Weights of a small GPT-style language model, trained from scratch on English Wikipedia.
Size: 15 layers, width 160, 4 heads of 32, MLP 640 tanh GELU, vocabulary 16384.
MLP neurons of a small language model. Each row is named by its layer, matrix (up: input weights) and neuron, and shows model dimensions 0-159. Each number is 500 + 40 x the weight over its row's rms, rounded and kept within 0 to 999. Numbers have three digits each.
Before each neuron's rows, "fires on" lists the tokens most often at its 100 highest values on Wikipedia text that the model never trained on.

fires on: ",", " |", " of", "ur", "1"
L6.up350:515570544482463499465477515519490580537440482533450466508507516452521514502511468588517509545423518474484469549477462528496514491538470409412509617557464454490502532508449535495440454509468506479585457506511520558518468496508560471518496547458479449555453522564578410478479504475490518546484525449519516507510451480520477503497512464562525499510504421533441603436478510526470462575505477454545506454518545442526524462472498495503447541468503485524584475469524529595456482485538480

fires on: "0", " there", "1", " up"
L5.up242:559500500565522545516488508523460456541483509519502534508488485487524513567482512469459580479401518497487540490545421499469536491436493463524419501533554559513454506465480436561470499476484542509441557457507519491548497415531533562443545478469527530549439491500521504519529594492554490470448532460409513521561502446493557540523495509580492485461525536481511483525520405507388498458448416468525473454503538463453456583463483507494444545499450491467501553538505494500465556528516519

fires on: " of", "-", ":", " ", "k"
L8.up295:493443533496540477509452459494436499457567492459550465555492513508471480527537618520528458486515469487561462540420479491510573534529513485440517524579524517462477553428479508530445454489457458463475423522459478442469505482527517532539430531507464420493529493471422525511550526587564492501472513538534544553503478542506519464524507499510507472491490493470483589456571537496479470455527462562500503488457480452576531402513524523514465547510601411543524516527464515506492483485543454

fires on: " of", "0", " |", ":", " size"
L7.up54:498543475493540461443442444540523479549493488458554519490461496518521495486461476472484499515472554534505454501470414509430549532469570497555578575472513456502504514433548547475453526516499509483479438496415506529529460426388436513541534504570530503490565542488488489471510485516523497535489440472531543569564579492494590564490541508470499477521511521416454433425513496516444458557513451498538548556490493527534514494472499505500495460527470522389495517484482440515545491566466487

fires on: " of", " ", " |", " for", "5", "0"
L5.up121:519476441466517539449484444491433431490488463502548486523492498538478534543498500447488574500546416584505478558492508516570553506571566537453539504493500509529530568452508560494474456584493498548474407518485512551462484515541512522531419539544465419515599469508424529528543464513504470504523501517494573496542458509457483493487508441529532522442530434478464519486510473477460415416443529453526518534492532500538465436483509520461502471432481472485493479566521542559498519525569537

fires on: " well", "0", "3", " most", " women"
L6.up269:510566543444443510487485468503468524570453530485513579459525509555430555518501508528475527490498493511519526472507546477580538450503449502513480423497493547519564506554467606499496450527557496485578479517483481514525495430456485508508527522553555437505419454452521544467515522491454522441533566547482510464525579448492507477473533473469535481514470513514503519521623429473506489430527459508506551481525487458482445525518501498460528404535415492533463490586497494441534514493478410

fires on: " (", "0", ")"
L10.up634:495520455496516463538483512562583535427480523498470498453517564549490586487487500499533434524491542517509435507460525447391469440529538490522521529469472500502497453565539546508512507500574464464502495569464476520527460461495452514483440525514495489508538491599567435452534523486491473487471461499557567473389574528464513430483502454484536503581509505486510536461561496530434527530448559467527555454453524514493405457549530458499461505424448514519523519499549528498479491532435505

fires on: " with", " am", " as", " had", " |", " Texas"
L8.up169:483474475442532486489499487522524492478509486476507507595531497448552522498476494468505498553458514519529457530465569462517603458566471420498475480522632542514434546456593501503452514547492547451516494538443494458408517454532461560537508502560478484464543387521480449519536459497546506537477485481513519507486537487534510495546567469577485470469447519516483482490479484530525498432465453529504464406532508517491456476515519421509575515495511489423468472557496542538505506434568515

fires on: " and", " to", ","
L11.up574:441465507519513543506462516514493483535506568486395509453556586484428449439474449525524466509508521474604511548504509415503549496500491515499577450503434551508499459453501497512505480449493514544515434494542561515515476498491521485525448564501489500503483484501512465522531431548452454566485486542493577535466485577487566516461511521527527453399522512544471562492527504492527507448451513592446481481599505463488474456520473384481515470520543509503442512549492490442548497516448526

fires on: " ", " |", "–", " season"
L3.up376:522472573473529463517559528438444531531467517476466458482505460535495486508502534480542505439454437516416480441461501479460504478482478557490530493422496536465459510452620521585453498480563544497514438492613483553521477526441530493531487535535450545515510459567500548567461484518489446505498488477558532506486567506529481521541539491532472504518462429534481512530496445513471448583539439468556447472534525539509537490474449515506484380530547460461526463466509495472508525514580455

fires on: ":", " |", " d", " ", " it"
L4.up199:489444475472498502583519480507473499557499478481485534517499520543445495456480542459615531469539459512559511489538556483474489539462456508473540518466547503533539509458532483523449406518493472475539553517584581547519487479393467485487583469474513437514521464472565497515437559553458562480509526511419467546440568526461455487463586436515502498485513450490527504511586496496554471527533528492506505498506484456519464488489525515453493378499471444514537485456542448487582517506534488

fires on: " |", "3", " (", ":", " ", " of"
L7.up331:569503464473449440530555497398458505511457470504502510525567482530458513577431540436505555439480554494510466476475578505518456490494577533524502524492452618503515530470559525594437510509425485473451430468495600497552514508477535470523513494514447466494504512487531535558548561568466472506517443563454419442507554468450491459483497507508514484549524511556490483524480532462459465515458450464507423552484517523509459473506519531491531450440528505479524503542538490547519562482492475

fires on: " as", ";", " but"
L8.up282:515556478458450486471498494503509541528481566541469428472452527463517477543459581472487494548495496501548431530475512603471473465440493466486583500442564466459464456592552562489502465543402480550487483523531528465472511525418550497456479444468496534479535495481501505507479462510546527557485480519488505533394512462507460561518466590504507525461416578546487549481446483526474489532462435491438547480440567506522527442478496519539552501463514536552521496493444555508523503466525523

fires on: "0", "2", "8", "9", " of"
L10.up180:497516536513512479487482482502484531500468516486468507477555526538475497522453491527498541531582447523507478424488502516536453473496495542497518471483530455536499573551560495464533546512565525501529508506483526446465469510524457483548447549501554513477514542504500492534512479527542535480434486535500509508442488395547525557489416426513464542484500486435446547567392446504498443557472469521522536421434550463486428634405501461508492461558560476485508560495441541533476447516441541

fires on: " by", " with", " of", " to", " and"
L6.up633:457466571536488584504489488564454498541470478531464511544505541466497505465546537563539427516507456488442450517510526485501505513517487467448572523478495554524526489463534465462468469480466444502566496478601566499515442450544481514499440429421571515467423491518534528503458595498533489481514478449516546502540521440479500603450458508461499489483485505455481492499496531523536432491552486488545540463586531504416444524482504443538530435506479485498567578519474501431568543512533505

fires on: " to", " for", " help"
L11.up318:514555481485633531468389502501569505544489494503542514527460473497477503543513519422557477504456469485500435537545518480513528492504465518437523557530483434518491486444510402464541554544532485506523505428438518462521516510487492530483538529479495461510570518460484484516435558497457495497388502564472546514468443472562521541481497532438464534501500526509485512501476568446428515458433426493522581514551499564491546490520511494491513460545541495476455473422498581468485476505550555

fires on: "2", " in", "7", "3", " –"
L7.up353:498601509413509549516508458466550576503506423615524487574549535531513476470509487443523518460476539469535462531424497433531491502484508529559498442463519521550496501560476500442521436542442505528595501404427506421568526498519462467510523456497503511471459498474536533527588505505526498521463493470479479504471444509506557463470491527541570534456468501504501514535443538502485535432573448463485438481527530467495468489531460532589455473457486519450518493498508579495497508496482463

fires on: ":", " such", " of", " |", " same"
L4.up593:514447481451494410505481459504493550473535424477581489515577503470497610525477499518483526439526519540469553527557522545467516538457557520516527507525513408530550480496523506463487549544492433520553508497491524485522489471506481508549448504532529524474521469459443527479529443483451497522462419481493541509442459608497435469557567486533560518440577434486447554502506540509395445540460493456502544508506511504520503530524413539496523450434503433538484455510507504557483483500445509

fires on: "t", "l", "z", " of", "b", "v"
L8.up604:527471447479444450535439525511432499516548476530543461476461536535534529456524527464573467494502474486462433501406475565498528544506466529485463530506481501449507499441516439434511467472574539543500472489512529559418527545617522481554446561491512513533556503496428414521504526548473485551556522527509517429399521582583497501492461496477562501533425524521478550476482441525485474464450488512522439496529522529521512461526476549465449513476505499522490520539486467449495554580476505

fires on: ",", ")", " and", " released"
L11.up386:519562572514494517487529478516515575529479481426512480476493473499558549514511493417471570483429537444526475544523530456499469531421485464493489567511391449517542496498473516499521471526493462482543532523447501426465576442499515522537498512500498463528457519525551456534531494501467564491463486501455506493462561495519557442489482481491600468517404408556556540535505456527501572550478498508513520539520471442561552526534402537503495499505478472493421481451547551502469573442471503

fires on: "1", " way", " stand"
L8.up253:536452440453544448563488544523476491481458475566422519507496538539445556538542546563574556504522414462433526552440440522517561546490514528456505522500450513488437496435507518505489474512515467470456511533486529512527516449428587531528494448476463497506496503493451509558515542480600488488510461508443540496485465532497439573522558519592543482534546512519512532446485414499507523474490486520541526415508479505447494488455471500507479533512412487493509466521439598505437535468530524

fires on: "0", " and", "3", "4"
L11.up304:495536527480492522519473480502442523530469449426510444473439483568506485491484502533463485524449497547544475547542543540504491505500456424442456471482475555473477458440491527453503449449567510458497482469556481489535437546531513564574525489529519512497540406467524428517499458552494488504518528538431472439483508496475557461486550521487487498525580526564461553536504481467572476433483556484492477452543549453485488486517437520500445405569466600522466515551555516527568591543501518

fires on: " by", ",", "I", "che"
L4.up306:542552489388560453472491512523542488505474503508537497411536523453433444480417436549472484472524514493462459481518467509495496470591501413462488504472448548556523513531521531497519500532438536547486533518519562450452540466510529473462478437488540502487510525441497514560486554484510515565484470545538493536436580468411505497505426518515475492563549522573479537527484495510477558498500524519474533423533456476474475509489495518558504452463529624516555526582498486439525475536455473

fires on: " of", "ast", "1", "ing", ":", "0"
L7.up497:555515547528559437491478449534505531520486519464520522516564471460446523452487525493513548519443526442556465487500524551444549483416489401462505519552457511486467522450471519462498515555447400523513478523507471576487461488449439553500566602467565457520522547562519526510532496540575522526469453493513496427473498567481449498504503488528551529543600513496450490423499522527506428550503503529488549462448520507533501420479531498411469520526493520504517447446526503436501463522494488

fires on: "0", " in", "3", " the"
L6.up107:519457465478483537535487451520514539517509531556531518425527566565503500495545538461561454592491565469502429497451537420534472461518509493491552570535496483519518465532463560503515429533461456484533530508415490518521523455493458497458513463568480533470437483471504521517492529470482510487555500558531460438477491546550457513499479543558606536491413481469429552510569520493581455460482487424461534514470511457504441502559497505494507549542451461436479545466485553464404498510524476

fires on: "0", "3", "2", "1", "4", "5"
L10.up550:467534533458536501498524382482506543478535507442467505526475482569442498493539468511471488553483577474447463576519471503557568461505425505521624489510493484523510548480446527468518528441466496550504466514438528466549526423501535500514549470531512439547458521469527526510520492514451558537445544552425523500523459425495559533489531560461503499502454530538497422564449474521530556486496440496543484516486494438491557499483450562505457436554481474510474514516479533515471459550469396

fires on: ".\n\n", " year", " day"
L7.up138:561493540520542493512504428513500584557481525558502498557561488525479523531517483441424418473457561504498453481465480462443526474531531531483457494489515471555516533463473516506465493474506490446545490460522590518407432424527449500446423526456492508554430476442489511540490519477558503465594498519479492426551500574535542465448548469457570512474468544528535560513478533530522519454515502557469540510484489564416556480535469508523433465552542559470490503491489489521492435548506517

fires on: "9", "n", " and", "6", "5", "4"
L10.up433:493539451534403522487476493529450574535548492489468451493525525485514488422557475458544465446433511529519496538534465526509562532532444500430471465543461534462443536422561491489492536444500502508569502508522416472531555443562451432481473527516494583457451482451507483475548599455480496543497455493585508508496537502487513460433513504507542505523516521564459527503497533543526497503524533563461530420606516466511533513469582488438482503493535457497443515531477475488573502498446519

fires on: "1", "-", " S"
L11.up337:439524522535530451546519483518506503466470477519526486448420456547495522548553533515463529416465456422452531520471515464496551496542449546542520495478517438488439558467482504458543454499565511494496471519521544487523509493421537512455421562491444504501547492515516517557506509499579507555526490588419489405522522581501465494456501436468490592487460488497549442468511486504489601515534531487460583489499555439479523553477525441496533537527448546422507544552504511531495445485506509

fires on: " but", ".\"", "\".", ".\n\n", "."
L8.up72:528518544481565487537546465531560557549498576514454463584476532529528533477521462499458407443463543510543527560505493480416484508568502425471484534498534448552532513497512522524403442429489470463567528475519459470442513489480476478418413523515481469511472517495497513549486524529502539466515444469517468451445535509509508444424531476484550516479438534553591555452545477497542500503555470479464489521547513526461544587539510572517503468541468586506445492489483518506472450528480500

fires on: ")", "\"", "]", " |", "}", "."
L8.up559:512427500549552491504485489434520541538536509479498488466591523588518507451528502452485528427480511559458481461516524558449478530508504515512525526556533425502510508529561456493449379422494513456536584467456559490500476434462478532476497480462509497571527499523565521530505478493511550535563538429524522470512438528480494496483587489535499629492428474492551501489499544484497510506532465526516454470527487492467438492542594454533433484564443507467494479529487431484496483515489446

fires on: " in", ")", " ", ",", "born", " ("
L8.up529:505531490415492508493511520506505511548495486452512427524550511493523506509446460482484547514524495532540544523542505556556457505501458444414500485557488442479507443535462471551480464569499487522565513451472481499475573459572513432590529466430524551568475506473550521591450447512431544485458539513446548478453397480468518489491532423497557491448503455521495499458548553544466545482483465512542454448606518515489497517509428524564459488503485534499574555495500478505443513457510516

fires on: ".", " of", "u", "in", "an", "en"
L6.up321:542492507445470533506525524507488504487517519492482531521468582434525531521539505436510528558440461489491523527504422568542488478529556549453540517521571453512493530444576549490474453527545475525508512612536508497460467551460486526528461531441467500535524434511442533498537527498534490442410524454485510526505496483492408486489478416497515450509488490477493541513531520517542447504479416507470550469542467494479478427570486425413481598446547532529505434564520461480512425490519550

fires on: " |"
L5.up21:565507460468473520530455522486533527519523589437526570499506582502568532480542462485481469472451511590531489444492534460491479496544469560533526575476502437478550521481556504505507505484509494501473535463460441460504459427481473538508486524452541427429464470486472520548469426536513517440451574457495545471532518507544558530586550450497473511525418517543473525506463511440557458504551502471498531423473472510507414569450594470521478436535500491523494462503479510551525468559537484

fires on: " |", " (", " ", " (−", "%", " −"
L10.up552:555505470441575467552479508488442483540471509486499508445495495455514544532518472481492558497414423500533469525480533479524481426496537530579493460397419555477491471513581431462500466511490493451507482475536472462523504502517474491497439481526483563466470485550477504498516522560500463497545494525539536537455553507481552468541590433495490535582513576543511496557502472513484491489511476471536525483527519534488507488499402472506540359511596469490479534548451485566543457429476484

fires on: " |", "|", " named", "gr", " also", ";"
L7.up568:489563621394477513494500550469431528471465523532450539486555594468495546471513545509493513485489482547521445458486521475445519498465478528426548523468578495469505512548556522560564504504478443535510579534529564497460497480442588494405504524457555505507562490455418428471482492484456509521483514552507548457476501433458469459507527512554483490458488567513527561495548475460514496451515575503493531478498545506477535501475510484440544474494461456481473478511469468499594496443505479

fires on: " |", " a", " an", " =\n\n", " United"
L10.up21:507462521472488401538458545476569510498508461453505519489489551456459585578455443517509535499513427518524511426521508460483473522449544467451576508501531485462561533500443575493468437454548444457420408526491469554454519487559467434501549523493506502486511501543458535481513501557450421471459494469486534574457486478563469432521527517472517502464525520479520466455521574484527500512524515564518485429489531468521550531500483511485467515568535452488518551532550445495553508546593459

fires on: " of", " year", ".", " ", "2"
L8.up572:484452492477488522602474545483520530584540460520478603459498487494507501539504527489495517453456491487555508556457493495556541473491499529484536432529447494488468444519534498463509492523499503562421542455482515527523394487501473542585509544516566548475484451456554543536466496485546524515470487489495493558444517480527475435460479391485530494532531520562530483485486529503530532430519482552412421465443482512459454587485499519498517405502467470553595501553483504460472559527463495

fires on: " as", " with", ":", " of", " at"
L8.up364:416511488466504485534434518456468451499520492465533549537502501525472485549562469488499489510468497463522531505490571493471522486511484412480614520475519482507515492514559509497416522448459534535507510510514550525481461510515483427599489526461553498479490456496486461561440590457496550532523471522500582476493551420496490432522545493510566512402497544510440434528495578515502532530472495496562458441518461584435426563511468498475521513563465554504505474467462547438510573484501496

fires on: "a", "u", "k", "m"
L4.up225:472533555569494546508532512530505513484509529516579536567499551480534601516501521421466516513485484501537477522450481543553508550511516456466497571501439512523468407437539417572564478525447499463513444533480475532469499516511468543514529532487530442478504481488511588487476563584419484460448460476539387407519516472543506505522479380515497469497495552474456479581459510483473519461506436488512526452512527485464483498492516517517500499500521472437582463540505513537527455519491456

fires on: " (", " |", ";", ")"
L6.up409:502459501493528461408464492469439505494458585564496513504537512522578511488493501453530511492480467478575446533499517480424445537486473468509547542507575529568464388514507471470505438537471480465494472534496496517519510507501486487524495468486468552503610501549542511484500546483485457481466448534536565459399526501553470454471503522489505498566577527493522510531497469490485581537500444493534520415568562585527478493515508489507511523411423556490524494469520539426457516466507413

fires on: "a", ".", "is", "h", "k", "an"
L3.up133:503467506554395495441493528518501556485542499508571477438516521513521541548497520480498487510471430530433503509524479533491509533524476497541517592537500494512490500514538481570436420559480526508539476522488520516426438542510436498507522524495518493550594408475471511482579492516533458583540422443464458484553504499497444479483494505593501504549567449504462509486489467530407478499514412517509581488503475507484482479497524578450423545526425512513520557524450515519468431530487475

fires on: " |", " mi", "am", ")", " ", "."
L8.up119:562494533441414492450524513493502468537571546396530476571550476569516434472583518463533548467483504475471501462483459518520496506493571544561511563440469548469551497484539594515514488449495507542445512484558453555488492497515454465501477498470555461546555484502511511458468461545502515504511442452484518444550505485515537561527510495489553463498426534487565450493477503576496517487522464471466457472504552467499546475447470501457514416515485566539450500470456411417566457519513466

fires on: " =\n\n", " an", "v", "ost", "c", "ij"
L4.up532:543487570366546494447463517478495519468501451483529457536469514538450565550470495524513535520512486517511451494549519475525452565525583516439471520484487516495556421470541454502496467499523470502542466522473558556480506465540443528495505492540537447483556422498544524487453542523540440476421516441509502586541454542560526554447512482459517532528461444519472516460487548467545499517501480503455524473418530430487600541497512521550447570487470460530500526525421488477496453560533453

fires on: "0", "5", "9", "4", "1", "8"
L6.up362:486478549504537551519486484462433484521480492471466452582528476579533452530527482505441546463504496544448464477474454566534476497544533517513515512507545562460480486546527499456472436491474531553493497414512480518501511521439533546528498548552498492533512400558424501554474513413449458454495539517458557471539500511479449500456471549533492564529580613474477506478570423453468501453470501447562578464476509535557478550478533520510504455493474538476420517464428517511494503519527560

fires on: ".\n\n", "."
L8.up327:550454498508554474478513435528542531615471439488539474576518523483506536475498456506476356473496537528537500511490485512479526470508539483461495490500539489531572519479469514538447469509484492487519474453495509446440491404477488552435451590458499500557481476454413511540449536508554476403534438549477475488509459545496509505446543449461559452504460560530539596486474492512535506489479549526495526497485534552456517572475504472506451480553490588509473502519496500532531474580534533

fires on: " to", " also"
L11.up467:482410584520461557441511491532587578429461461534523505427493449449479481476580469521577537504528471530594453482431545446472511437483508548496477475520499491471461469510464412560507506531533508519478482466521516500471550487505483468505490532487472472545471490593469491488477560465463526491445478489503552521569465493485524535423498495525527524534473553491536535449546577461466536511505448507617526542514522529467521479536537447441553505510517439513450522449536450535451467489512524

fires on: "-", " \"", " to"
L11.up485:506494555487498497500518557546495507517423554474466508530565472520472453489459558482519510421531486460594443546490552464473549437532535470500584474475445481480498509443529500437451540502515536548505557522496536486496520500494512480472485557516464425423500543520460477511497623474538516520524538560556533530479547482501570493518511496522468473448444464538409562519460450533510476450472550527478476473522474561500469457435558449421477530475563494496470531491577397516448477503483515

fires on: ".", " |", "6", "er", "in", "re"
L7.up264:582443515495469505539505547501475433549525553514495498579496483483536520611589516452466567574527474481435547472480489530489451458523483488491473583523460488471517379483584473479468512523537474468434497545599498551435463563447457543502461427544498516476476520481475552475487450495541517465502478478447479502553490459528510518514491379495499499510537475488520486530539462509457471543542473537497499511534450511534466564470463507517553520474444486500529460472478544573494484547441501

fires on: " the", " his", " of", " their"
L7.up440:477483517521556512476504465518532532559428450545554549525540579454521504478437490528488439570505516473568436548463524410521503486507498523481478458496555486517539503498499500457540488452486521514513493478515598518547539502430475520471533518463448549402555456520525435456536553563508531546516459488503496488515441448561496468509515495516478485511452507564422511516504447453500514520486484494531474487463582501473428435510471490526509469577524527499632501561480497403470475432460470

fires on: " of", ":", " =\n\n", " from", ",", "ç"
L11.up206:481537457474521492541444507509487458447505456481485480523449472518451557542492487593558532444465464535515489435500519511498543525482590454440529517497572494517556530443438485424430496486561558482466466401493553513446487541521505475504489479486573470445563465580597556468490629546528466533510493531478532503516487495501464481531486548417488521459470500525503515506514472444439453472471469533535498447527510507518553570410480457528518448536508515499514467483451541498499511513537459

fires on: " with", ",", "===", " by", " but"
L6.up132:475506498402574489610491573449530474489478558461494533504555520546468470470504436533488490454550564502517428505520537442472538526562450538496503502505473499543481498496517489449546517415543497517480451560464524399463507534509556474517451479494516539494460453515513511536441447466553472512432579574460542547563476393484495448484496466449506490478527527484499568549462521547489456462470547544483478465547478532435448441565438510542486504525486501526508503505454508531535501561519492

fires on: " of", "p", "'s", "2", "j", "l"
L8.up454:478410483473471443492499485454497519475522459591492425459472590471478581468582501494516501493524473487480501526477520460548492510504437547441459519554493463540552490467492475474534455471549488504462525551546507553452490486584545489514458539477474544431545503529399466513561494593489536539519492544505491473483510487557476519459466466520547521546477540439486503516467514515522530496487464489516463512456522414551478470542470528539442508550529398460603542566453492458488544525491575

fires on: " as", " |", ",", "7", ":"
L10.up177:502438538490532462511525508460514545546525569488439512481509576436451483477502436506534514429474566466516518581489531513443508453528427498538540533533550456524534489519529474527465549471505497572544511541435478500472509479514491514512487480523538500477443496506488571561412465468499472530466513471485566551475478491534466524585532458501550544509491481497489446425596478446481471490495505474515512424602476450503418483555512423528506414466492487463490496421530498559469514544467586

fires on: " f", "re"
L3.up327:556569494468458517598441521520505542541431492511379471467474489465469479482510561558495483516409467506448646496510452486517535517483463528526535499503520480545535508450514462459450529556528502489521524525551577494570420527404476520454476488484425522504528515508504505458476512522536468529482435479568445497482483509454454505498550474545455482444521497556528558418462474457556476488492549485476561540501464497563492509481475499466487505511548489544554474523530496491563474550456523

fires on: "-", "0", "3", "9", "8", "7"
L7.up513:575501547414592498490555491509527508502437528539478501424531420522434538534527499497540569523466526461496623479534517481499487452418546499522589482481505485510543496523472454444515542495482454469490475533493522472484509449455505512491480583497479487437486491479488561510447515517492440477565543544528533436500511473560532577543477483522444487462510453492397475542510493436516496455495544536496542467458578470532422523465514459478454522554451469479539566525493483570495496536463485

fires on: "1", "2", "4", "0", "3", " May"
L7.up480:523581495525504485500475524499570459477505460534456465520531436465463539455553476592451550499424512420509470489476435465486484494504503473556472460486509564461493558505480528575509477507469485498487418484530492487579474501486527522553540532510512451534481481497491483541630467553577488493524447499442449435542539489527461545488502506529494522507521526553528495537562484518412562434500432448493463467503564438492484551395495564503475457506524515488579493464469538538461552485487534

fires on: " as", " -", "ad", " –", " when"
L7.up126:456510546465541508496464471523470438505472560484466495592439566489480535481525555454517572549451541485501448504497419562466490478507547474468484473432535444529516512533570512507480446550464521515490506522391568546496481555490559475445469480502489439519502551453447519543484469487497491558544526471502525522469482443493416555463505491516523478504491568508575510580429439545500507493478497399535480525517497497507465458502586394503482529546554553479493496504495550527503502444553535

fires on: " also", "):", "In", " Foundation", " has", " Festival"
L3.up447:504473468539484509482537502538509560519528544512585537413547517516494535516527456475526527553503413516543463481422519482468524447469465523478509499484556398502478518477445485525518424506481520487536601497466546499534512539474449475543520460462493504490454492499527503549534468484547622512475468518475492453517567495533448480503516487561536496486517517463503473472497522493477512499515402529506590496569429467470395501567498431465503571532503455439489458546469553570462479425500543

fires on: " and", ".", ",", " of", " the", "'"
L11.up45:542505464498497510507513508534547476494495423533459529586428492539494547515507468529456557551469509497503497582497473547466539474562519479418439497518576506480494486436485565467499522498482497486543494515553480527490527517499534561578500523456434479479419487444599495523483459589558445441482559425521538509541470491515465525452488498480527468492476514490547507508495429508557481455522490535450517474507506521577384467531560492463423500460526470533486470556540445434551445564497493

fires on: "|", " to", " of"
L10.up333:523565537498503506507510497423436392455455500541496480492489489514556504454501453578513550523479531479581462512486551467429573508466467490472532566617529492518514542534510526497503523529459547566481514472487527504456490511547458481461449590446492475472562541476525460543488476525506515537446521560516544524507478450478496548509515501487464462466543452513458513501477441552552497420482531509396525474481530443487545572424504466431491436540480449464489498554479434471533534488438522

fires on: " well", "9", "0", " as", "a"
L7.up581:524454491525485525564523463487434500576444479587548518454450457507537537538495453487482486525495518570513484450495506509460523462504434465556609465523503475489498483568495546476474540511516498559541482473472467483450502490543453497529533501585555494546422500520552524475505530496387510461452552468526497531461511523464477525409570496450570446467561544496516545514509441426525462396555534478454534541533524431508468445463549525547494541479485451511464529484447488469532506482502522

fires on: " over", "\n", " about", " number", " than", " to"
L10.up428:523492481451508529451448521525511498483514548474450555528462456467520520505529465479482562497523481555481528517513478439501555436422526506517555462537510467442479493462439587545490497508553537426511545567482558476480534438495469535496440532515478441477479476510484453566520502443476465545513467564480512479484517404558478536558520502539540518544479526523547496462418564456470469512473439512532535496502562527434559421550397466474618508505501493499467527487460487499516445499596488

fires on: " the", " of", " in", " death"
L7.up310:531463479529521483543461483584535516465450515523540462530524418486552542498428583508549456530532501524501486481454495470473584516501504505403511537489498443524504566510568436518442488532425482483486533500499579495506443571546511510551521453419418549535528472515409451449553499487493554499440486538482525487532517504382453521518446492572524461552496446498482446521482494528523528538448549470593497502456474523450502444511485560486484471537509511513529523516474436546488479508506501

fires on: ",", " was", " in", " is", " of", " left"
L8.up348:521513521548474487487484484490519490550474498526513533523465531530456514511537449574566525454506568481554517517511555543488498406549484437395473512517513452470462484548446480488481423616464564469544471511482493549449497491507467516543497528414431513487542454498520505548528528517510521487486569458528542503396479494507503493474502476590580480499508498515439518461493507474474469489594530484422489505525498532535422479455577419556431511535489526500513574469464438512513512448491521

fires on: " of", " the", " by", ":", "2"
L5.up612:486475466513511450529485488531468467516421471429468448499557438478491482444489575482526451539507468572550457552447500524568469537431478516407537496485465513513407512468511520451554455465432519464515454469545604579518449501479521510529504542433499506437597502516504528535540532532473476569508503516435531463508508521455498524516491473484507562481460459505513445507424506536522533525497481531503576491443570504520523573505417578512513500540526505459531526567520480523461535461504551

fires on: " of", "=", "|---|---|\n", " year", " before"
L7.up501:505443485441459536607518490588499486525416454479511627553448467481457542533492551507523525522518554500476541441507505518502541470493478479551558466477479479484495499485437512516508545511543471463513487441461599545456471483443459469498480527476538461510487411497486550529555502540522498482470477543624561487514510498536558474495523532508565558516479524544462509516505513476466481446520448558415472467481530466456401553491454481527551484476498474510492523476541447427528477444498504

fires on: " of", " from", " for", " to", ":", " his"
L7.up82:548503480465463439504454484445444506503529463551574478485530423453491525579493473543517520525536477498560547472491547573448507461489446539446602535500523502540518426535503508479425474487524537480465491431548571526467423501447470548512517560549535475476503493488474490438459510469455477524487449572522515513462426440478470493552514550471530525443514471453543472541490540546514490483516479490532502494498548552517448453480505531514522457497421547505462551570508525435509581497596428